python train.py --n_layer=14 --d_model=224 --n_head=7 --n_kv_head=7 --head_dim=32 --d_mlp=896 --vocab_size=8192 --activation="gelu" --norm="layernorm" --norm_place="pre" --norm_eps=1e-05 --positions="rope" --rope_base=10000.0 --rope_fraction=0.25 --qk_norm=true --attn_scale=0.177 --bias="all" --tie_embeddings=true --parallel_block=true --init="normal" --init_std_qkv=0.0428 --init_std_o=0.0428 --init_std_up=0.0428 --init_std_down=0.0 --optimizer="muon_variant" --lr=0.014 --beta1=0.95 --weight_decay=0.01 --lr_head=0.00462 --warmup_steps=0 --schedule="wsd" --decay_fraction=0.801 --decay_shape="linear" --final_lr_fraction=0.05 --batch_tokens=[32768, 65536, 98304] --seq_len=256 --doc_mask=true --train_tokens=309600000 --steps=5215 --dataset="wikipedia_en"
MLP neurons of a small language model. Each row is named by its layer, matrix (up: input weights; down: output weights) and neuron, and shows model dimensions 64-159. Each number is 500 + 25 x the weight over its row's rms, rounded and kept within 0 to 999. Numbers have three digits each.
Before each neuron's rows, "fires after" lists the tokens most often just before its 100 highest values on Wikipedia text that the model never trained on; "fires before" lists the tokens most often just after its 100 highest values on Wikipedia text that the model never trained on. A number after a token or word is its count.

fires after: "2" 78, "1" 6, "9" 5, " " 5
fires before: "1" 74, "2" 21
L11.up830:476557509463532513579492492499493505459490471498495454487516531497506487475492513501507490512525530503488512484476486539493466542482513493513540520493503496510450442539518460487522473474511453544491509498544433515447474447456503514485524507482473495513472493524491506503536532480487511525
L11.down830:500524500559472500571549529496452481482523546468506524544477524505524499440533534523513473537493465528468546527513498518482523491497487503522493490515514452512508448489492514490486505483495460526539452506489479485468561495485526510462497498497510487518514461478494491525531500465498479504

fires after: " |" 31, "\n" 13, "|---|" 10, "d" 6, "|---|---|" 5, "em" 4
fires before: "\n" 20, "|" 12, "|---|" 10, "---|---|---|---|" 8
L6.up726:484473497448478496503497515511466492505487517527509494525498449517536502497481470507474518553485527506531469510490479560473498540476505531463532529483510451542496504541466495476526486485468513462519497442453521514480478512480491483532487516517494483544501489498509499496445522463480496469
L6.down726:493509515500495522497533473508488467511471517472515507504482538518529503494517521496468470510511512466506516489464478509444519546516471512557525519519483480533477455495460495536481517468511488515485466512513486526498449506481494491458503461517526454518499436477470486516471497491494472493

fires after: " " 35, "0" 21, "9" 15, "–" 11, "|" 6
fires before: "0" 38, "1" 30, "9" 11, "2" 5, "4" 4
L10.up789:510487499528515515462474485490523453522508473505518553494493439533520531499492463551447489516478533569505509472525478486497444524476458535495546522492443462472473510526534547502510494500500514493514485487506470493528512530520495537523518500522477493494475520532491502511513513465511495496
L10.down789:507463499485512463535484470544485472501529497534479475491499522451499537490508515527500512533519485458494547486474530472483509492512498534517489490541503509452505500513544520455544529530467466509558492459504496519491505520484524486490425466521490517498497477459504525497518491466480485463

fires after: "9" 37, "1" 10, "0" 8, " as" 7, "3" 5, "7" 4
fires before: " " 37, "4" 6, " as" 6, "1" 5, "5" 5, "8" 4
L4.up578:439530538456480457519508502496489507551458511531476485513524454491481510536532475490531527475524510468475462503513494486540498515507497530474496493500468495483459495475506501492507524512522504492467535498486476544527479507560479511484479475486538477509506471511492461546541508484530512550
L4.down578:571476498526467535525520518486519455483566494491505477512511576531522467542457499516497517499527478476553513480501496479516538492466512462522503514521481504499518499510467516518476470514479514526514518489552473482485473500471539456479490495515463504467510494493522508522511479504496463495

fires after: "0" 65, "9" 22, "C" 4
fires before: "6" 15, "0" 12, "3" 12, "9" 11, "4" 10, "2" 8
L4.up212:485527509471465475426525515486526525531474517505497492500445541458496515531508530518486517485550512491509562489520472491499485494469522510475503484496525503474505520488513520529473469466498539494514480499487498527505468508517492519489480523518519530487516509505459539520555465516526474523
L4.down212:481509460511512510490463505484473503475478469504438469476466490531472470454471541499472516535529519467513510474518573536559503528484493483541500473474489464530510506483493512490479479577510556504513535453525482492485487507517492511513507475551517484526524469509502482521491494529550502514

fires after: "2" 85
fires before: "2" 42, "1" 30, "0" 12
L11.up245:489513477488436481506514482490484498420513498505503506488554513525525478510540508534520532494488471493486492509476474535499487485529519518531518477497510492532539433480484522526519506490521476542509466490477461508521476484519492529485524490480571543538521490511520489477516498449483496535
L11.down245:521499528466501540449507517555476519492501507492468458475502486534505487481482476528526492497517467510508485490497543490508490478501527516542495512523482488531552495540549464506517467460548501533493492550478509464475507488476523490435504521502525494551516520533508537489486528438496520514

fires after: " |" 49, "8" 6, "." 6, " of" 6, "3" 4
fires before: "%" 16, "4" 13, "1" 13, "5" 8, " |" 8, "2" 6
L10.up181:498500505491515491468509509509479532519492521496455513445509492548458495532540481524502533496492472546511469498493534507471491537488443483479488478504487498514477496476490511510513494531535547466524509494518530470459519485503482504487515533577498516453483516478501500506502507515511505483
L10.down181:531517487501458470518476482503483484509477496485531490502489498494456482471497446479505524527527488503531506500452514499493510471488490499488521495486537480483512516513490471485519551475493455468467492492511514513478485511451470474516526508476532540492476535516512513503502535506505496537

fires after: "0" 26, "2" 22, " " 22, "|" 6, "9" 5
fires before: "1" 47, "0" 38
L10.up714:533518524515462483456431472518476482502524498481530494512501469465514479541495522510442455505466521497492534492506508516509456488520493483519505524498489456545456495451513491496472522505500486497496495483531504491499516525544506512526433480536504478489486514522503506508511499439517515466
L10.down714:547527509496472508488503502529497483502543508520478482518532482508501497512487513519521518512496547517470528503461569558532510507517492489523487530512497501512520453490477432563472513502523474484487496538542470516478515524488506507516495459509491479520511498497441481535529502495498474481

fires after: "9" 80, "0" 7, "A" 6
fires before: "9" 18, "1" 14, "0" 12, "7" 9, "4" 7, "6" 7
L4.up344:523551458438480473509460526475543510507460522490520477499482533487528512536499551547519528488508512476534469554520443499519515515502509504500490506478505503450512481530502514499480505526490471468461468522526498501510487511511498499480528468496503534487497472500524464516515503502556474520
L4.down344:527536485480495549447508485504480548503504520517505437534503455538473503451473513481449473542508497501516548478504536499555498523509505496525527521520501468538501474468511526459475464486501507497526518488529499518454432500529461465502490492471509487483524490492479494460533551518507490523

fires after: "0" 77, "cc" 6
fires before: "0" 16, "1" 10, "3" 10, "4" 9, "6" 8, "5" 8
L2.up94:462503465479485430529445537488515487507488533472509505477486489489461519496516486525524494487545506534510511528536495489519493484527493538507541529514528498504497514494505457497490468496529502538469487451495474545538522529484475487515541465469519476481482509496500472477501498506504505529
L2.down94:438522530500508488455462519497519481534486492518515492516436519488466505495485524520566494517534509527489508505482512519512525502495465495482489521522508490519486482484550498497520434490520519509527514484502458499529519498502541496426493461497519497477466476518474450490504450518468520510

fires after: " " 63, " $" 6, " £" 6, "_{" 4
fires before: "0" 27, "," 18, "6" 9, "1" 6, "}" 5
L10.up386:486483450512519504488480492493508476496470498535510482420438515491501473465509532509505474473528503489432489493496528484484506445485505503447528517471508487492493533478539474476492479483502507493519482462513545523523487541536508526494503518527488515547483526481466495476531518500462540500
L10.down386:445486518499448514504493526501520471487489500524442500517575436493508533507511484527452524483493494501480477488507482495511491498501523472512471525530527481505513472501492531502486523492506481495524552522526517516452479454460487514488519493521506482484523513474521501484488547526501518467

fires after: "1" 38, "9" 30, " " 6
fires before: "6" 14, "1" 13, "9" 12, "4" 12, ")" 8
L6.up595:520478485494463500482539487487500481477493475533505509475542487529484477485490508480551508537502528513496471528468436467490508504487513475494526470550522465501520480484500476500534471519476524483549522486504484472517511539482459513502515542529526500529495475469484526516488508473507506546
L6.down595:492474479467469483510499476520531513497495494467515514495501525477510499485444500491524495506488492491520460511479503538483561479511454516504499503492485499483505524498514468522504483480511457532501489481505498505513478524517480517533504537469506470500521523525460469528515503453486444496

fires after: " " 48, " |" 16, " /" 9, "1" 9
fires before: " |" 36, ";" 23, "0" 10, " /" 8, "1" 7, "2" 5
L11.up360:517487515503496501478486499515481509511520473490460472506490494485488520492476520514452469517492450445496461505467498476495462530489477457550516538481521517481507493478501504528531500469531518517524464537506522455504510521478489483537495523540442490511487478508500482503492507532489504522
L11.down360:507512521513501477514503512512477531507527447487485485458490546513498470486470520504515527535497475523531470529405522500510493487492526506485510519486527506485486535503561489495505493495509513441534501518475504473485523463505524538473495490499487510528548474464501486475476483471507481567

fires after: "2" 70
fires before: "2" 39, "1" 32, "0" 16
L10.up443:477480466474538530523496463483488542505492508467438483465495557448503519528525518517461487518508499489516475484466496499520471478502518543484526519526522504527477478482496484499503524513511482497527520510464445484502512478544519480523550503458512501500488529499477465526504500540494492507
L10.down443:435491513448509502521547493484500482471508440486506499515476483477516479489489519519489519467504487511487536511499464559480451530505576480527477564500522521505517491508496488534468465466496493491520509489485469516461523515536455528530509468494472478516479504499474503502560500488472478500

fires after: " " 34, "," 15, "0" 13, "5" 10, "1" 5
fires before: "0" 71, "s" 12, "," 4
L11.up386:470475519463500497567494530510508466521509574500515505498502547523529512496543553473456518490508506553507486486493487456498468520477461499489507502468488523506512522458486475509478532545505535454504503457487489481479499479504536484475527514516539529473514482480477515514449458493511486497
L11.down386:484484494439523531455493490476486491520510487517474529474505472497472479484469471524497481512475515500466527522516515501539475499529498480485524515508499466530549463486527512478451530493483500465508468508501510547481473517532478520515513515521487479515525489538464501532507528506518509489

fires after: "1" 23, "\n" 19, "8" 17, "0" 11, "9" 7, "2" 6
fires before: "," 48, "." 7, "s" 6, " to" 4
L4.up110:485510480508467509505443503534525516516551518483480423520509485482503567502495532499483494487505497508463535524503528453513498503494457515490482508504465512502488571503506465482505481495466524557500465465531464505482501526478486494524478491506536521485495567507483507497511491497496498500
L4.down110:473536534528471518517513513458507529507536517508489487494500523502537502491489554486483493491488478527524503500508528534495547492462501464500443502507467537539480509437497471520492495454517489509484500515510469477526493472487461445490481487569479533492486494559482456492464480513483486480

fires after: "1" 46, "9" 31, " " 8, "8" 5, "0" 5
fires before: "9" 28, "0" 15, "8" 14, "7" 12, "2" 8, "6" 7
L7.up485:504506484512505497481466536514507476471524463520502449475479452509482510539498521499500516501511495473529479562546487488508490472503504534489532535488522526504527530495480505564460517502501517514510481470476497447506523484536470481452511506522510513477520497491520511497541514506486492524
L7.down485:534501508486513510541538524462455487464506536490501459508518480524499525488504541485496505524492528490517511483508519530485509542498525522509509520512454508503461484502508430508510454467496520523517506519496522485504545504428479497481457500526501485522520515497474470468495501450505496471

fires after: "1" 36, " |" 14, " " 11, "|" 8, " /" 7, "0" 6
fires before: "5" 28, "4" 21, "6" 16, "3" 10, "7" 9
L10.up650:488492494504493502502451496520516515474492516522509528484499530485534487524516512477498498461472457476487437506502520495513449510499545482484487437503518502511514499521513479490492524505514522500483522487516480504556492523500489570463480503507478535492490537525510456461481505511502460504
L10.down650:503481510488508507517500513483478464518487528529505489510539503512506489477457457520535504529447481481564500487560473502512523520457514453504517489514518469548497489533493511524514464495532531524486452484480534513493500537511499463520505486527472503451484515484511515509536512505518516526

fires after: "9" 53, "8" 26, "1" 14
fires before: "7" 16, "2" 14, "5" 12, "9" 11
L7.up615:559544472471528502489453490462502498489500492547490473486502511506467489499476493481496525498524479483521505544474478511494482508506482537505501489503517501458488512545540503506473489496491499500515459443508433470480510452488478498522526490500530536506509515510510485523543524527518521544
L7.down615:515546505492504488468486533494495494506484459554517477491498490505540509495489513490504493495479454490481511517514504580448487529507498504512536492477468530476541524511528499551458468542474503518506547470476489552536473530476495499500490513514490517522511433515477496497513508556486518528

fires after: "1" 53, "|" 7, " " 7, "9" 5
fires before: "7" 50, "8" 26, "6" 11
L11.up663:487516511502455464506482492531466508478509531526479484477493509454488435531521509480493489461460481475495524542527490516525505535521512502503479462481479521462464467507527517507500474467527536519481491500480549486505504509487484481519429516491482458528495494490481548503467491541470485527
L11.down663:513479514481477500473462494482522490500488487498507489469528492511470534488497506516539478479538523498533512516537459492485496455546484473491485475464528512483462548503487538544457474512500547497504533489514541501477496494507519478507479496467479528493496503483506541511497508484537464540

fires after: "1" 42, "0" 13, " Votes" 7, "," 6, " No" 5
fires before: "9" 21, "8" 14, "2" 10, " |" 9, " " 8, "7" 6
L7.up433:530515481490494467483540472525510489451493529532500470481505514515492489491550519501529553516525466464505484495478531507497473525535516513488481497519478494496504500489487521470483429491502506515504493449529453494497522480455481509512506500448498512507458495535500462518531524539525521493
L7.down433:501493522512528509511475521486524517527455488568490524507485504491482505462522486513465474488485477488495525515517492513485516503519536502484501494519464465444564472462540485563515516535492517531558500544506477533483503496478478542477531512480461499494542524517537524526460476481481511516

fires after: " " 46, "2" 11, "." 8, "1" 7, " |" 5, "3" 4
fires before: " |" 45, "9" 9, "," 8, "0" 8, "4" 6, "2" 5
L10.up478:507539528418492477485485516519477504480539477555469498513505481487452551447537521520514534507520511478527521500523528474530479515495502561517519526484489516546507528494453556485576473481478471494482509509457514509547501493451484501471483501509451474505486528437488505502491505512510529500
L10.down478:450530512515507498491496488521461451512515482546496563484491552523480493468511533467462479475491510513525493528529541546514470505494513526508475508502447469520491467511512509506525515506478521504518491494504525533476485504463500466485477494544479546514473519508480545519497485466492508477

fires after: " |" 28, "|" 20, "-" 16, "\n" 7, " /" 4, "W" 4
fires before: " |" 52, ":" 16, " /" 8
L4.up7:523501511448525489490513519450484529507520480476478469536501535522530510541523475531527521509501540450478500497510521502496554487523535521508537518490513458508495493516493482548479468498457509493507478535519447458527484505500429484545530518513447546532494541549476490429515472492507489517
L4.down7:498525494494475500461476524453487525498535548518461495470487531497507479499503501531510523508529506466518513485513473560479475495484496550498496544517514504531489516495554473470496473540509507504543538495523521440522464498505509509486519438534533554494479453523487473482509502489528540472

fires after: " " 59, " |" 5, " January" 4, " April" 4
fires before: "2" 15, "1" 14, "6" 12, "5" 10, "7" 8
L11.up536:502501536470473468476480499498537497508470448515504482503448511529451503467553516452502458450472549491462519517513459502491526524471470504521506509496511483510522538512493508490526502485482513474510488514515514519484524497505498506481519516519489552515479522473499445478511471461471493524
L11.down536:482513455472488487538515518497512479526499503517508498535484556499478454467529529513523481495538532494525516494459497513493483522452509466484494505480491490492476484492533483532500497526504454491493483513486492503482518559526509506495487565519511423492506538485551498492536517473497497534

fires after: " " 35, "," 8, "6" 7, "8" 5, "1" 5, " (" 5
fires before: "0" 14, "2" 11, "8" 11, "4" 10, "1" 10, "6" 7
L11.up343:483496520454500495478525504524491457560478510504485520516464501519460506517540511465500478496513548472533493504462517512460552487487451533465496495495499503517456546516480495468490561575496525500531491487522454471483480490474481521495472514531496474495514492525462496499466526508526477494
L11.down343:491544519463508557530510519508511456487489492469488490475489540484534485507482542538480474498506505490472435494505537567489467528543515512523489541537487453493508465486495474512520456490533470505480567525510472463482528502509514481457488497502511534497531520541493519491481515502419508497

fires after: "2" 35, "1" 28, " " 14, " |" 6
fires before: "1" 17, "0" 15, "2" 13, "9" 10, "8" 9, "\n" 9
L4.up876:462477469513505511502477540514537495526529522544492489510486544483482551520471527563505530470547518496508504503484503521574488504497440547477493516472501515518470523507472495475480465519506493552448499479485492502539502502497508504437461531497497507503488528491472470499512474513467505499
L4.down876:492561488511512514517480505480507474495510442495533472481482521499509503496475541475509478525537511506517497510464543503529512510496512520523500506538521497505495500515539517493514439520507552461519460489507490552506494500497501503471437491546498475485480467523458482506499459461485461487

fires after: "–" 26, "1" 17, "0" 12, " " 10, "2" 4
fires before: "8" 12, "9" 12, "6" 10, "5" 9, "4" 8, "2" 8
L6.up699:524498525515479510482448490492474481492531435491487473439510539484464508485543512511508523522481501502545505477495495501504468540535501481514444518468534501496475496540449475506505564481519463516484497465473489487481484499480514496488503561508535508480524555463482481501496495519516480508
L6.down699:516532552488481483488455508520467487516464496474488520459499529557502505505485472477475522517526516548513488469560509498479454507493481460489446481485518448469504501528520502511509555445487508445475505478499505520534466506489531504511472483526557506529498488482503477494518498458526562501

fires after: "9" 32, "1" 26, "0" 15, "8" 8, "5" 4
fires before: "1" 19, "2" 15, "7" 12, "8" 11, "0" 10, "9" 7
L11.up877:496536502497527468478540497507490509515520500548484446523551529546503499466486499501483518473494461514523484537470480512515462517501503494484495541519498505484504497485522523520485502481503491487521440476493478509524525481473552471437448513514493495496502511489508478499486517521484516539
L11.down877:475482524496467494573517477549491498476483513451479547488504484517491486512514478496476500484496472538491539483469519477513501500453491536499536506534461495494496504487525505464494475519543531465488481493501486492495494481508516545411517474492523525453521504491490462493521517521488512479

fires after: " |" 54, "1" 12
fires before: " |" 51, "6" 4, " " 4
L3.up82:462547537491543518481504501538505488492492491487489515514487484520472518520493480462511515489496529486507509557543455481481498497517491517504497472562517457502524478546516512505467481494499484481475546515468450478482510523501469487495467562473496490489519496492489498580452502513478480472
L3.down82:453529521495475478476543468526490494483501543497505478492548502498514504516502580523492481505492468483531484488508527466500461500509514488542488484472502527505500521512497485514511461468495519564519496493476518477492530469537490477524474507489449491550471517531471457489495488493530456482

fires after: " " 66, "1" 14, " (" 8, "9" 5
fires before: "9" 96
L11.up98:525520524492529484509512484523480481489473509568533472488491502485505489551509514497498538485469500481519495513474467542537482490478477491507480523524531493499479508501497530493460522485491482535534465472464474458553483500471511436462515489521509540541510466510521487526516447516450469511
L11.down98:498507480493456487551472511528493498519507493537535520477518512495500473481529520478465481546559548486520432473480469472529466516558565493482499502475509493482533511478523509531471471519488504495462502517478469538507509515490509473459463505526541493521505507501523500436481455480496471474

fires after: "1" 48, "2" 36, " " 8
fires before: "1" 20, "2" 17, "4" 14, "0" 9, "9" 8
L10.up537:499541475490507444519541491506460525497478480510467488479507540464476461537520516515514509508532505468514546542520506557521478507437542512530511479490487495543482501480525554514494479499506512492488464495468487493490502476487515482481461531486498501499498490477477475506478481509466472479
L10.down537:504501508473501540492504534464508490518474460501499488490517459513486516478475487523503504517450475524506483487471519470487475518549487521499518524481517508485448475461521524490487497499506546520478491480567449536483496553537489509464487497528531497531526481443515516465491480492555497492

fires after: "-" 29, " |" 23, "|" 12, "." 8, "\n" 4
fires before: " |" 34, ":" 31, "\n" 4
L3.up596:461489492486508503472558539500494471528494496486515465501500517465551565548509533485521504480525506489525471498504467469512506511488493510538516489495479512490517489496543503533477498518551450506499491497468422483503500490502454504498458498496474505525476499520507505517485455481469522489
L3.down596:483523520464487469508521507507474481518493447481512485542493515497501483504498487541515517449503517521460462477502521480501464464495489517510513520522523528485528488461499504511478541538463496479521511496534477494510501518489524524520486523484511524452459499492512491504490528516460522484

fires after: "0" 50, "2" 35, "9" 6, "1" 6
fires before: "2" 36, "1" 29, "0" 15, "3" 14
L11.up746:493533490503478502546497477497496483489478501530546504474511536454468517473528500516480521534498514545491462515553492512518514497466541523482509508482530449507484438494470527511517458469513451505507483526475506521505497510513518520553480519511524553527528528503488501470515500482511479484
L11.down746:493512481510498480547523518489470495486532477496476537476488503494483483501494510516510477538551483558487481495470501522488485538488522494486510494526533497585485485459511448485519466476492489465484518491492519507521498484540516566535536464487541504495459483530467498552506505542507469513

fires after: " " 80, "2" 10
fires before: "0" 15, "2" 13, "9" 12, "6" 11, "7" 7
L11.up232:492545501517507494500500518525515544502524475495498486486484547527499499492490490475536502501509532510511469522519504523539487502515488511503520456499478502525445469501546541470533506500522519520487464482513466507484498551467571506501468487473508530511476443445482485491467470524485491471
L11.down232:536544502520512501597506489518531534517492480490517487489485424478496514509543516508489506491503504518498535525467503508521520527531462541519529472497544472504513488513515475518486461520478472532516507509506499523489465521487491539433568470489498479455529502512519489499502510482463525527

fires after: "0" 27, " " 18, "3" 9, "–" 8, "7" 7
fires before: "0" 47, "2" 9, "1" 7, "4" 7, "7" 5, "3" 5
L11.up381:536464509511476534474521486475494490471536469494494495518463492504531475515522503516462474489546517545507485496487501534535483486487471489527526486537456487483496497496506500501469532528471483486500507445490483509487507535526486508470523470499487500490481526494464540496519553496473532531
L11.down381:479513515537480456466506467482518520551489506484514508516482515460502493495477476487530502523576504434518526478528481549465488470479507492509465532485509491509485451491493507564497487500507559526501470452493510473516489479515482513520482474546490494494511476489478508498492491488504523486

fires after: " " 78, "–" 5, "2" 4, "0" 4
fires before: "0" 89
L7.up646:499535471490488487495493462481498505475520542482517480475494530488473520511535502523496524534518544494474523520524467525531500489492519491507543521456477512512495497503519487528517499516493489467479544502453513457474480520526537473517504498499511473512463475533434468512486537445490487522
L7.down646:487514457512513477478501526496501499548503466471505496528543496475519542465484519519514506509469515499503511493491457518508485484445464512478529491521524497540507506509460496541502464519508524441505502479480533487458521502529522490492477467545478491427504519503514487505485480473488483504

fires after: "2" 72, "H" 6, " Ho" 5
fires before: "1" 29, "2" 24, "0" 16
L3.up770:464564518491499496494495515494505479483516524488497520483498516491481478520507524536569527493469509500475494487535518486463430554485496510510502473472537501509435440496488492483531511463482520484503487512457460511476504486515515478491509507463553491511469500492490521498495490468511470483
L3.down770:489521462501476485538471492511474476502513502483494483510527515540498504465485480534473514516495498508469516500476498506519435498529502476512514512522501483526513486526532515514484482520479544496526467517487482508484529454528504501528525511466487565493475452487506499473509525525476496452

fires after: "0" 65, "9" 35
fires before: "9" 15, "0" 15, "8" 13, "7" 11, "4" 10
L3.up529:462484446477521462496460498480534487530450470526522529512458493443477460475503509552556502486570479542512519540532533524543488494494472519446520507497540512495454504514520483518494470497515517505516490479510480515498500519510487507488533487512495506478496454505517515500506531513550516524
L3.down529:497544507497511518473472540481473486497499485529505491474458531477476497512544571523423533525493526493469494461498517480511488497535506508488496495533514469504453447502512517514494458526524545473494549507524473502493486496530466493427467475511519536505508510501482482518550481541496475524

fires after: "\n" 33, "|" 12, "|---|" 10, "|---|---|" 7, " was" 5
fires before: "\n" 47, "---|---|---|---|" 21
L3.up59:500511513513497504527465531493469522472463526478508527527504466502504517478491491504523524518486498558479502523497484486505472520465474520468525515493465492481512472508488490475457470514475504524490483459479527524534523530512470509426463547504471519513511515517497544504505457480499464515
L3.down59:489506514469470503491488518511458479498540473523491493543477518493518499511486529512503506518528521478500492469491535468490473511534489459499474518525478502453482488467536530506434472522478520500499528474485500512500473496516453474515480532516487542475498537531446548509483541476489474540

fires after: "2" 40, " " 39, "–" 5
fires before: "0" 70, "1" 14
L11.up894:504461503500524491500510489509471531526511486513490523489520510498492483487506514517454489519492525550457502503467523510532485530468458502523524490538490531557526514474463516507498488455505499491554495504455509497506514512524509461515503496483522453511498489505413511503450523474525538515
L11.down894:526487501462508471512512458489493527520520533513505519492502483479518536483488478495503492501447540469493499493503486499515487483515485560559475480535480486471535492514480469496493560484499463520500488531494505518503525513529478502494554505522440467531544511478524500488497502516507479478

fires after: "1" 68
fires before: "8" 39, "9" 19, "7" 9
L10.up624:469530493460486475530510503470496518463522493539506467507485546509461467515527517480507526475560496499468491486540490503555484529468522461501489507501462487513500496503556505542459522502480500483503557514500480452509483531447429507519462522464495514537523538493509486472526520520507469525
L10.down624:507487508513530533501533497517475497505522478520486493533489507510507473509547515478468491468472494510502472471537503502483454525472543490507521468509444522498529493500498510493473476478471493537486427537490492551532519518480475503465541538434503473489569543513499492478478506494505487514

fires after: " " 71, "," 7, "_{" 5, "1" 5
fires before: "0" 63, "," 6
L7.up63:488488504460503536464458506502547485516467475488473529521545485512497501520545503504498472511501505500419487510473426520531514517506474491515542461515452488502544489491525490500521525480473498489503493493497475526517533492527488493476488508468526473510473502559461503499469505505508533495
L7.down63:500519507465489509534522460470504472490494552531509479448511513507516521468508507459522535507513469517479512505500511443499476468518511485474537528494531464463473524512517519495440538554527517544466501476504529474507500511480513500518465487526487560508508471495512522490478542496502512533

fires after: "1" 47, " " 18, "|" 7, " |" 4, "-" 4
fires before: "7" 63, "6" 13, "8" 10
L10.up620:494502550486528518485451526485481506498481506529480506480516490448533498525503513501501500512464493483493501534516485486510457493464506495533471543491533539489472496535511499495488491473530504506517465506524519536523512496486521529466474497469487526533496514501464524506481500514505535511
L10.down620:494507540503504475454470532513477507505473472521481496520514496473497504521497446472428495470479487505574514535542478488492576496488486493510452503527506491522489517540496493525466486491505463487519524521472498518495464513499546480481518503496490490535511476526491552479494499513494491483

fires after: ";" 27, " |" 26, "0" 12, " " 10, " the" 6
fires before: "1" 16, "3" 13, "9" 11, "0" 11, "4" 10, "2" 7
L11.up611:488499497511543515509485514492500514511490475514532559488489452487469511558481530506472512542560468484496509491491507469536485559484466562533533521498463476513545550460517492536507507534534509467517477494503503471474451480495525486459473520529501527496480475491516500469512474555479495539
L11.down611:497459490526480531572551500450511528522500473480496491479497471505504476460482512479527438476497527504514543474499515497469478506453519481489486526532524462488512512501490475489522514502490483517498495458516518518498509485472515520454515502494463519515476514508480525483496522503498514526

fires after: "," 16, "5" 12, "′" 11, "4" 10, "2" 10, "6" 9
fires before: "0" 15, "3" 13, "1" 11, "4" 11, "2" 10, "7" 10
L10.up688:500541539490521482468480492469481477508541520549477548493483499594497494483483514506540450481501512530494544506530510480523504530520448537515462503505492519471501500536484494503515474479472509505483511504501440494537561541508513519504517492497543500505465495462501534496520486500486488487
L10.down688:466491498509496511458480539527508471483495474488498472516539487500521478538503477492494465479493499457501489518526520475485478541472480536508456532490474450465535521452529474469491522496476533514513497524515437503481555533507509524450506478475499470454500510509528522506503473501474492488

fires after: "0" 16, "8" 14, "1" 14, "6" 12, "4" 10, "5" 7
fires before: "1" 20, "0" 14, "2" 13, "7" 7, "5" 6, " " 5
L2.up462:481494508508519542478482495515560487489523487508503489524507541506547478488520524498457511515515459471458504522510480525500484531488531517479468503476486455518524508519494477518427498494522535474484504526533476510551513537538502463477489513518517495444507495526482486507505519475525471467
L2.down462:497496527565470474536525506498479480493489441515469478519506474526495538476471423517527487518474500534494503510457508521507503466509520474521464495507538536477511529495550496491519498543513522502474529469521461462500521515510452487477525476463511504529515504454506500486480450485474471506

fires after: "0" 27, "9" 14, "7" 8, "8" 7, "5" 6
fires before: "0" 33, " century" 10, "4" 8, "1" 8, "3" 7, "5" 6
L11.up66:493500512501488522494505509451476511519498473499468497485501501471495527469520490474451518524507499514504495494493499486528459478504473539526531495541482519546516499471464505509484498520471532505493497476487464511536471471491528524504484527521515502483502479506491483515494519518493492538
L11.down66:507446514527492502497541499476454467517503494520513520480428500472499472520534533450497507533499475468558535515482505548468475486489503485518548505512483481525485504551491500486509499489508522511516465504544488500485464484526512541460477488523483483533488507545527493506503507476500515528

fires after: "\n" 41, "|" 12, "|---|" 10, "|---|---|" 7, " ±%" 5
fires before: "\n" 52, "---|---|---|---|" 21, " " 5
L2.up581:479473528498511500472442499477431530457475514530504488518463456538526463469485471528504515504455517535504525519496518503482488515479490511480532575441538500527495508497505520500505472493469515479473503454491477503536499495526474463497528508502491525496493482516509511495494475456486453532
L2.down581:470522498513479507508496523529483514494496475465533457479489485540472520462468524519469461518459523494489488469490486445461503495504462479434488540491486505492503495493518492502470472491488513482505509455474506500519541505499491472516503535551527527482489520537488564490475519433509539501